From a checkpoint of a small transformer trained on Wikipedia.
Size: 12 layers, width 640, 10 heads of 64, MLP 2560 GELU, vocabulary 32768.
Architecture: LayerNorm before each block, biases, untied embeddings, attention and MLP in parallel.
Training: a variant of Adam for these matrices, 640M tokens, 9760 steps.
MLP neurons of a small language model. Each row is named by its layer, matrix (up: input weights) and neuron, and shows model dimensions 442-633. Each number is 500 + 50 x the weight over its row's rms, rounded and kept within 0 to 999. Numbers have three digits each.
After each neuron's rows is what it responds to, as a language model described it from the Wikipedia text at the highest values.

L3.up1996:528483460410443468448497519487545548408468502420397499535594475578535442528471476445421509494559450463492561580442485465512485611548492546467502544541450519498507498534462534512482445605473596417426495415487501509553489479597427487482473503543449467462491567524532472510389436500510504494449470542580424441468510553538523445465551555512491532441545449534472515520637622499440520488466500541440528517483571546437517558507457435471550521482439551496548613547520470529545517533376429488481513478496479546481499400592516462477484548534501524484358451512480428505556497437374488479
Responds to: Two groups: digits or hyphens inside alphanumeric codes and names (NP233, TH2, TA-4K), and event verbs right after a subject or "was" in biographies and histories (was diagnosed, was decommissioned, arrived).

L4.up2345:468509476475557518578419463512453491418499519501548584445452503526567444510591431493464358614418573538465495536481456576569494515432538447448596549571498527487533509411548529545514608522464459482555474524477514500472464518500480539413615512464458444477473458458494536425503528514451450359464538490466465498422551484453552513441464443471496524503513543510524519456416467427562470558483518460485526594506461477532574452513465432528497596498459511563503598516479498555499564505440538518503503435511507475515507653654492529529445551480542500522495505548520551569512525538480514529
Responds to: Short word-piece fragments inside split words, often Slavic or foreign terms and B-spline, e.g. s-pl-ine, pod-z-emnih; also his/their after a name or score.

L5.up90:493451495462533525493498439531427447352465455496479459536585625558447546503462483607523498422481502458475516484531433469461505518590559565516542447457468533519499512535521574564497545547511470536561468534575468465535555354541509534537539490598519529463518542427492515488542578453549494562499394512434563613582544404477494458544449522503504582507477562490498447503577419510573504497533413508557430655465474487513487420448505498513435495465523526446518542583550417507502373605528507534558514573507430490510494534395521501630547486533594461479491436609537466520541545466460551420
Responds to: Mostly the last digit of comma-grouped large numbers, such as the final 0 in 23,000 or 7,000, or 5 in 3,255; also mid-word pieces like disc-ord, confl-icted, should-n.

L3.up2434:558502421561554480602402491471501533453459449407460441466496445534549576540504472539471531466452503481585540449485436482524367455493587519473473522517457503497473471487465504475517503495349478491550495517548545576541504411562454432402498439465472539512522631532476495399475566514535500438448414495463487480507493520623500490517486566525478418500535533496596546554506588517605431474492519469445507556465556494505444500458548370580512490516506501594508547507500486518485544488575454417479490526477465483518496520558479489519511496516410482500470489512502526488436469407506518471
Responds to: Determiners, quantifiers and adjectives that begin a noun phrase after "the", "a", "of" or "in", such as much, historic, many, physical.

L3.up829:610453476509573478476520528568491535441557525511470459556537565585473463476473514463482552455529515447511584539537483480590533507462550485548483478410473466562448416508585489543470525460470416418553478370507506474475437593457488571497516493530551544482438506528425517552590492517524482361472564525442510460589507424544469487585489452431560483467503483446510567475493531452497399553509465463371602567480538438604510475574402433500509496442499549511412569572525425507362493589516467530463528550478432470541471493529426537593413497506622470480544462494453481556520523543514578438
Responds to: Adverbs right after a modal verb (could also, could thus, would certainly), plus final pieces of split words (extrad-ite, infilt-ration) and digits inside numbers.

L5.up701:504563471523414525591463514508575496508552527484488465587503485432491462529477493431489545509537511475387565527507480427623499462390499538448450490536553551452422505504583464512487450559355455453534488467478538497467535509510455531474501488502434489479536446445547458486574489607423520548503530484568485518541433475511488485504474538575442428485525434459497505464518444499491472536467585495469472534507601536404546540501566442424578457516520418481465536544478506393539534475506466495473474503536538541492480516480493493510527570466501566527558445477544548501453493502428487504
Responds to: Second pieces of rare or foreign words and names (P-am-ŋul, P-han-ariote, P-ig-let), plus words right after the/a/at in phrases like at least, a set of, its first.

L4.up979:590425531389533504465532575631475501487445500491524387531502480501448447477461532480443555441480550563422405471598512501360498523498519543494427467474440561540548496517534500636504532476489428486434523541567392474509553503535540500544482503603399533435584593533474439457513500466439479520559431534553471435527579582444430471441528463503476606513448521512451515486463552483422569534489550471499461612559525468443492568481564515458554474531526539563485455590397550495527454467510516574516500524465566524476474568468575568503471494481467467507455480611531513562518495557472490471
Responds to: Second word pieces inside a split word, often after a quote mark, as in He-id-ler, comp-are, un-int-entionally, plus occasional "and" or "member".

L3.up561:548503514514500551506538530534485474501546518556447468498484550553506430480469484571415488466447608461485530501563564555413480428527509507523459617520535622460502499539615496542514462550430479523518519573461475481528389392455485491438598471504464497454511547468567556520330576527524507440485531493432520512615473449452471463434540531443568557551470628465550415434557462493556521533467440474543496603460499488451554472428567506510505559428520533445507624483571468535400487474466505442563551440580499544570466516557561522505493532610514408509435473501512433484484518489502508494
Responds to: Quantifiers and determiners opening a new clause or phrase, often right after a period or comma, such as most, one, some, more, A; also subsection heading markers (===).

L5.up2519:423601571493570524536545524560485471590537508461415452525484495483454435528523533558509476464488475485429454479555514489457457465468376387542533490518535594542492517480564468506469365569564410438387498534502506527460508475388547491479509548557445535492440496499473538541555551450450448533485490541550466365483521527376586530357506433461519506534499485534516482430571439552547572475410495517538534554473520504532503471478487537448550533477583502541496525480475530572450466482465624528478477444515427480504479494497545608618498560509527459499425518538544512607458494516524506514
Responds to: Subword pieces inside a split word, mostly third-person present verbs in plot summaries: the -s of drown-s, craw-ls, and openings like s-lept, sp-ends, plus 's contractions.

L3.up1285:494472572425557474470523460497449543560521506544474419508545413636466492563501486514476460487479493535470526491474548475443512478524554481485514469483455503519496499455447470492501518585561518508540502536459430507460504451505528568515535657531467559497503415469508583480496502482455453462449403531544416506745530395434514436529476449570534519532497509448456454537485538466478560499508401400493494536507490516505422545584494410445505493484487548393566603550539586447404490519422453522585417475520586576474528505459495546458515495501564526478504485514542526421437564498500607458
Responds to: Final sub-word pieces that finish a word or number, mostly before a comma, pipe or period: last year digits (196-1), figure digits (4,37-4), suffixes (annivers-aries, ins-ane).

L4.up1791:485409503530509492500497559432480546470549494533568468499389581475490521565475491515452477578542505441501521552467521538475461490441554447554495535403474579497514499500562566510622531615485406479473458480503427342458530411385393535449522527549480515439511482460521605491518444458438484508496586513492544559579554537404520486520533475523524463517454567483507460447519535494570466562456503535554471496554482582466545471467528550543507605471595521474488549514577464500571429536509445516569571467479472506611564418560568584573566511549467499509478489450602522453441640522524493520
Responds to: Quantifier words and numerals that open a noun phrase, often after a verb or at sentence start, e.g. several, some, most, two, four.

L4.up1569:561491484530631570536445532449478623476460461494515514467489447475506557405623575509418498458493585458475436497441620482538450441500483536494484424508480475372478511441537504517450481452563472494451458563499581429534453481529443538512485510560516533393588526570504565573519524462549512463544442423500529530472519536458528521501488464541469436483446430525444473536503513592542488535465452570467553527485499488479455530365551518508427582527496455513552414610451445511526526441514498481535556489478548479482600550437520556422483416512469499474449484519521519575424471531517508529
Responds to: Mostly second or middle word pieces inside proper names (Wi-w-czarek, Uly-ss-es, G-end-o), plus emphatic words after auxiliaries (has not ever, there was very).

L3.up2244:471448511550458532520346423572477447417561524530492405565453458495528498476444523539478560502548543554512476460480443499448423532556437541477543557492463503519463474497459541502547582481516487488499565522394454536539551537526500555550528483528509528504522502513489476443498527503520463434482537482521495554514424467425463566446549559443578450556543446471440509586416451471491513529506503526384490483505478524456445494494513471543548547514551504450496402499567468531504553452519486483493355443508474515537528448466469485530614512556481459437494520467518542545506523521480439451
Responds to: Fires on three groups: second word-pieces after a lone p or s (ledge, ont, ose); words after was/a/an (declared, significant); dashes in scores (0–2).

L4.up2086:457375518486506523478400457524494490459452533499443561396357521550556475490478581462410507549476493568502529505461519434548431471419553479467460487525528530494510535622514461529472515532495497506541523523455452534420452535433502365527520585473464438492496596491490468527411487533563458530509460472565403459492406485563627474524447456444435487476526397530502540544535447423477493428461572469483554478577522503469597498461471518432569486462539516500526573527485442494529579441469469523465496448512437494567601496563518454527515543484560485495478493476549460534535560450518393453
Responds to: Past participles in passive or adjectival use, usually after was/is/be/being and often followed by by, to or in, e.g. recorded, known, chosen, located.

L4.up515:532428488541585558444397505419518529402476494489569482520473577469566469455511488569418481497551516540507471524487497527479457510636459530547534478519512547484546531585485508534549472529462448402507432518524470489497474526496472536398606575538438595418517592544506428470475471448538523471488448480487457458548516453492587511508487463465511506445577538526585493483573484487492461502516451478481589491528476551444549500500397500478507614451625543531521472578619572466494490461485469451501568510443429487523548581503493474571436458567534460470487494517530519539495581566522545498
Responds to: Head nouns closing a compound job or role title, often before a name, such as general manager, security chief, development coach; also agent suffixes (gunner, letterman, brewer) and spaces before numbers.

L4.up961:544386436590474471547474475406497533463497424384500481421494413589553517523505523470452508500504523520498572432580525408452391591402441497551459519454495550448471539492632521593580428503448508406515443438480522513497397416483393476460569490577424436432541547562554514496467516513528549555433485485469444516525518506531477425496515567512525524472607428456465461524534462515550449589513495475501444543453470529428486581444507465493506478579439564507508496588502575430497472595498409515521413390517389502630627443550530444455571495493534473529567509516459458539467522472525582394
Responds to: Final word-piece that completes a longer or uncommon word split into fragments, often in names, taxa or technical terms, e.g. Sol-aris, Licin-ius, B-spl-ine, obl-ique.

L3.up862:513429466487500460491410456382469487513451475509512516511343475498556442474493480586459572538601491445473519439448460456479457431485484524537501589511585517422410469478493513570560515484493568519446522432529461549607452522553525502567506442554577515466595426550508505486572484548462380406453362491545444473454490559471455393480502602483479540444551456598558501595591527579533482438472464576418569601517453602517446538557425605531427559482486482546577458406536495485544462515546426491539599481540504349514493541460514439440434644511461507509489513446530526498578445506527514465
Responds to: Mostly the head word closing a noun phrase after the or a, often before to or of, such as delegates, expected, party; also mid-word pieces of proper names, such as Cal-vert, Gru-nd-man.

L4.up1637:420541509545525418493399474522472552406480518494476500383469486569639439515524518490426368547446516481428516536520515508535455545500524473470512465561530474443546521431586510493599482517429505579483569476458442504523598491459521493565607497562452469480485482465540487476423521478411469431499494478494526575430493577460670464448530507530486538550494504547541487537507516451523465491450441476518499538534443504454527475501558485454530536410534454527502555517517534506466563461437359533454515406573570466524452494645558508561544546489568540480554491488530472519452531450580491492
Responds to: Second-piece letters inside unfamiliar proper names, often after an initial capital K or S, such as ä, ö, p, j (Sch-ä-ddel, K-ö-ppen); weaker on words after as/was.

L4.up1938:465543597503501440555487487459472503456498474522508490445537512475570500545571538599452556447505523561537494567487433501419492498555523502500456535566422540477546350455515553523481489509471493496479544437505445556449503501512575549451487403584533594480534500564501596451584502548514548603496434535556553612554505461515631431499461520536533577469450491497510501533496495504527527474569478482506394542528483564504392577566572560537493482456505455488514448561513502551497434496405536552537439502527479490581510510456526451479474529492536464451575466465622477568523538536501509417
Responds to: Tokens finishing a predictable word or phrase, such as Latin endings (donum, officinarum), consistory, throne, humour, plus digits in sports-table cells.

L4.up2304:444394502428501480554439484512490358522471485462500587425512447499484481467488559516448439421555460603535510443494502539510467527514545498479407571544431553625468451526615547497513486467411518583529512489476393516445502456513498475533570414522410497527483481482466570462524506498493489531476533495433485497522492494487522480505495569494495523513416506484515529504459518519487491486493456470368443573505560533576493533394445492532637526446451556558543536461571513463491453502498557531468461491575499485473563488517457524509426526474510494634541535491463479521518520493564439452
Responds to: Words right after a verb or article, like not, no, only after was/are, or nouns after a; also inner word pieces and model-number digits (Monos-oup-ape, voy-ages, Ka-27).

L3.up2095:469484581505468523516489508464557425428405571524466487523470545475473448537491501474546471504504528517464516477465517423435449547580523538577637586537528508505451553496533527461478470487557494490502516568500490525498522527420397445585603471524450526476526557490420471460543539519381483514517485499513440479471530510553460417459522505476507625576480453627560413521444418532507454542507440467531445464568507479502460492609582507502533527452526438519492523553487524503538619524454469488462351572427498482543494473531488550436568506554459500561571487501464395479445470487536494529
Responds to: Second pieces of accented foreign names after a capital (Z-á-polya, Z-é, Sz-é-kes, Wł-od-arczyk), plus digits in sports tables and scores.

L4.up1468:505543528485615614515543503506440442484456462448489531542502506452467550577431495503521504512536533510527457547513507550449498448494547530523476444515462486502418441348607485457498501503550561542567418399465445567523444446469452524464492537526542543462472445403503540505450459621448442514524509493550405549572484424472495597539553584412509426578483487614459582442557485536474553591405505421441580417427516619527480476558446472531548571447498466559528561563459463491416543506532503537555503473472376414608524429461488553539504528551501351569557427501456406475423476507525594507
Responds to: Word-internal fragments in tables and lists: middle digits of numbers (24,3-9-3; 13,000–14,0-0-0) and syllables inside non-English names (Y-ı-lmaz, Q-ay-yum).

L5.up1945:443525446507496498508453493452505509448478479490478465526440491476518439575600506510501466562478551449428543498531518440456489502566516486551505530581443566457405553421620530477489498488459529474484530436564455488448545531559612530480545484513478530527474528518556507490500528524463422480459517535486451538441518524556410449629583483556538489485530482546470526524539508566508473500483476450611541493491565590532476501444514512505533595521485504546493445538516557480601615465521512476566435433452348532517544488530466521474436482569505517597503522453436597398488464525476461526
Responds to: First digit after a hyphen or letter prefix in product or vehicle designations (TA-4K, GOES-2, S-10, H-2B), plus mid-word fragments after a capital letter (Tufts, Bipartisan).

L3.up1090:529522415520412477529475509448494518456546570526506471526502457469515518534533524518480394500581460473557532441491546479531469534421546499549511449484459542562433436570484552454563590462428626486521523476552495500603448527438516503453451435530519469411564485578502612466504451514506568492571496497431477491602499495483490545518513470453496439513533426486525504440448481503560435511498475544517585540505577463545478483507414416457467505440528438463530431556492432573425447504497537464576432543539532418529543463497461484433454519511518472636635463471475442460356517479458589442
Responds to: Final pieces that finish a word or number begun by earlier tokens, such as the last 0 of 100, -aya, -ily and -idae.

L5.up1907:511432534568508473482491532464481500394466452498489420489534498511536508509480459518459510539523451539515548492588585375572502550482545488533491457501496534456502575538493480488605502571435400547503529554573475573485453473517514478450588474501396570452566622489526417570516485438510508525466418532526408449505555553466574485445470413481527523495583469585490516510556526487542591504359502451531496548457528549463547537503436489506488639498461509517547517543593523509414432512577564493530443520478437563496524496488517441552522530545555564471462525529514467504441515510529504417
Responds to: Final token of a noun naming a person's job, role or military rank, often before a name or comma, e.g. manager, Brigadier general, trumpeter.

L5.up195:504570432503459555368491575500540479558524501421541467445488444494469558447491566498447540639534463489525549462543498556532508447433542501566433491587485520541526489592514473442566571609386429458449531498503453514464481489445476483440519464514458380482535527506565515525475470470401409470457432361481445466446433492499458566506449435538445493543572425541469456438473531534537466501481437401423439486469588493524507528473504491493677486483426505570587562585523539441557595515526485494451486508449454484501549479515453465435393594488492514529479494508477458517480510527540488490
Responds to: Adjectives and quantifiers right after a, the, most or a possessive, before the noun, such as other, total, following, different, notable.

L4.up1339:481501548487492534447518538449506492465406503454427589491388469461510528492392507453457502608457539484492577529478574452423485508459589477509437486464450481508466459554512451532544572548436507516475503461498505484516531428545459423426598446494460507429512503387619463487536597529469475465501484454482422499533426487519501496535496527494468465516532439552464498520514478442482535532373454465490482487466574575469539491530479418486542530493445478504599494582513428463535668566425396531448551504557461499533578527478554483448414511482556510487443423595502481465444470516457451507
Responds to: Adjectives and participles placed after a determiner, possessive or adverb and before a head noun, such as more-established, widely shared, original.

L3.up1529:517512509503453492568494533459501484477482463410563514580496467513458473472558466617486441514507497565552544513590518528538491470585500477561513513469514551452541522455404496451556453482480525504514541424502453496542549519430516547463472430472470479514517546517487525492461480445472519453461527515461502498494558503473477580529497409526426530497468429455471405456526488413464535490523440535483502501495443487438446489473428576462522532523450546424508532638394494605572443545412454531529507459545592591548542477508485509467538635618562427458432459530420455543546591488519544579
Responds to: The last token that completes a multi-word name or noun phrase, such as British journalist, New York, Long Island, nineteenth century.

L3.up2116:469514456487521532520430499515445491431467494416466445528450480509487509447586569569477465465534467434467589467534567470458503525557489457530456489489471509533473453531484538440499533448500574431457399588441584576454512497504462501487493399543498509503540597495534500535528540450579538506564477484521538537517513421550504538488466532425485516562521474529501501441435495610501522520423636537565599480491428470486552505491469534442485546619554517436540603534439456444557493428520446447564530456484490443585544552439464560440479515411601481463444391496493542471493481526501549533
Responds to: The word right after a sentence-opening subject or word, chiefly adverbs in biographies (He then, Camden later, He also), plus Such a and There is; weaker on mid-name word pieces.

L5.up397:496470512452525521454436524408486523460473427545383501541516479495426480501507556590514502538556523480361528445515554543528508523535520558514421463443450453481461460389530493497532420452613549396448507509452406491554495344511551562436489520501513483555471408458468519530559531480457474510514418487474531514472570471503511513526475517528503511478501485599446499563535485542539521511463463554538477538471505396462488426455523473442490457473580544479511570445481519523499538480552516528604503483547489494522569441482444543474553548525551447465436459538506390475401518513505518557
Responds to: Fires on the word right after He or She in biographies (was, later, subsequently, previously) and on mid-name pieces or closing brackets in sports tables, e.g. Qu-ill, Mach-a, (FRA).

L5.up1543:443456487600424451470479551491548488515464574393548569513498525489508496544498489515493501487446488479559518474493562536504466570531538510479407513516500524498494514510567374552579460442472477465376600479606490466447495553476500532489532474638442540480446583591500579512511484450385508513489450483553461478544440544510587475473529443491502526577477457609549487540358528534493417546377424484570548522447520529497504520484396514527513543426498556464539520525501630476536517539425524455534425500543465588545633367458554455467502584431543438543481484448468489499428533496511535533
Responds to: Fires on the digits 8 and 9 inside numbers in tables and measurements, and on final tokens of place names (United States, New Zealand, Croatia).

L4.up100:485486465568497507487446545341480501605567516426478490528483515477543521522512509549480595518547389531550481563495543424400450483497478550421497476564508518532483490468501452537477408462386503436478504516459495527525488500468526471569512499722547538455498572449514506506463471608526565473460470466489542482587502567490474474475445527509592493451560421515534470457529543515486502579456431474522549502462584589492487535507564463504480528582468524504530516495528448507412540547563552410594446475480429511478532451479475491474504487535454357439554569449459506516555496551549523432
Responds to: Mostly the adjective or noun right after "a", "an" or "the" (central, large, new, early), plus digits inside numbers, codes or coordinates.

L5.up1119:465492465504413580506491481552521546484529474456449555518554527495490490510438464619518390503599476559534502542474468491494484517553511535458523458529552466544403475529485525507383576504427590565532577526576440432468552496491456500476473578495462591468415412470506451472484466473501581546474454521413494481411485494488432438521469538488448526463395487532438544565576470510485493492434485538536495527467523499409524471399436600543561543502473523428434506468389473512511553461433488574509536562514435407485458458577505628429511493512483520517529433531584503495397566531513504481
Responds to: Mainly the final zero or digit finishing multi-digit numbers in tables and sports results, such as 400 m, 3000 steeplechase, 500; weaker on final pieces of set phrases and names.

L5.up1395:457522621479499538545497503478464448497534613482434549547475535473502512459475595525418448422474563510492456526534498495507491554489530553536527510445506502559448494492623487526459439509519475551486430560441436440510525521479432474560485540509551469536432476400603467578474480569456465461530467465479515513517493463581620465408504555463507552478428472460591531469556640425473591522486520444499575543470516508415475530569499567457625578487521488498501572521513447519465473532512458553500467473589464555577536459507542521485598622501502527489423506477544471448547538523478452575
Responds to: Adverbs, negation and qualifiers just after a copula or noun-ending comma (was not, is also, probably, one of), plus year digits (1 of 19xx, 0 of 2011).

L5.up2270:531492479477577532589540577459476412480551554523544467477511560458467489470497571502443521474422477427470445465501502474437474482541605480527410577505481597486573512526602475547467505431559482530516513517548439557587506440418488507487549468546475451508537469469473586527573573460546439590491500473460461499615557485505498567500500507559525572551414481463584468519599493460459431437480442410500441542509477441507471486498609564520468493476428569511542608522490528434496467604499509490484527449440525482576516489541432537560490528541499396455466490496537490524500522579561504490
Responds to: Determiners and quantifiers like some, any, no, most and various, often first in a sentence, title or list entry; also first letters after headings (N, S) and year digits.

L5.up892:540477451440501455500496566566490443526350474436553485485679438545459513480394478493482442494505562470358462440490514524489491554392491507457479500498400533544436551426559354492467516500512581484504499636475478497527601483504491525452512523529487468486540479413471543559483525515445541498496556472490541466480555497460551501495525458560655567510433478457501467477504493500538494523507475443611327621536553523525529555423474550485539502552421487520545562502501531436494500565449407499447404497493467573493561558431442469500543497502590491500424512501468547567560532488479643510
Responds to: Fires on the closing piece of a word split into tokens (lin-en, reop-en, thres-her), on digits inside coordinates and years, and on verbs right after a name (rebuilt, retired).

L3.up302:429503548608458455427478464500511612487490522479531485521461493557537485449550542532479484492506522571509524501524504417524501576569512535550493591510396557460530483508571572504575488469551577433487474514491451465465479577511481610495517448579509501475498527517499511441507559517535538563457494556530586509522529455456462418463477465430515436503519523528506487558523497518551538405419498455550459515389509450573458439440551552594486459510589519551531482557501482535528452415514459549482450432486460401546497572461546499525481532474508590363478505414552491497487557541514480539
Responds to: Tokens whose identity is nearly forced by the preceding text: the last piece of a name (Spiel-berg, John Major) or country (Saskatchewan, Canada), and set phrases (went on, it was not).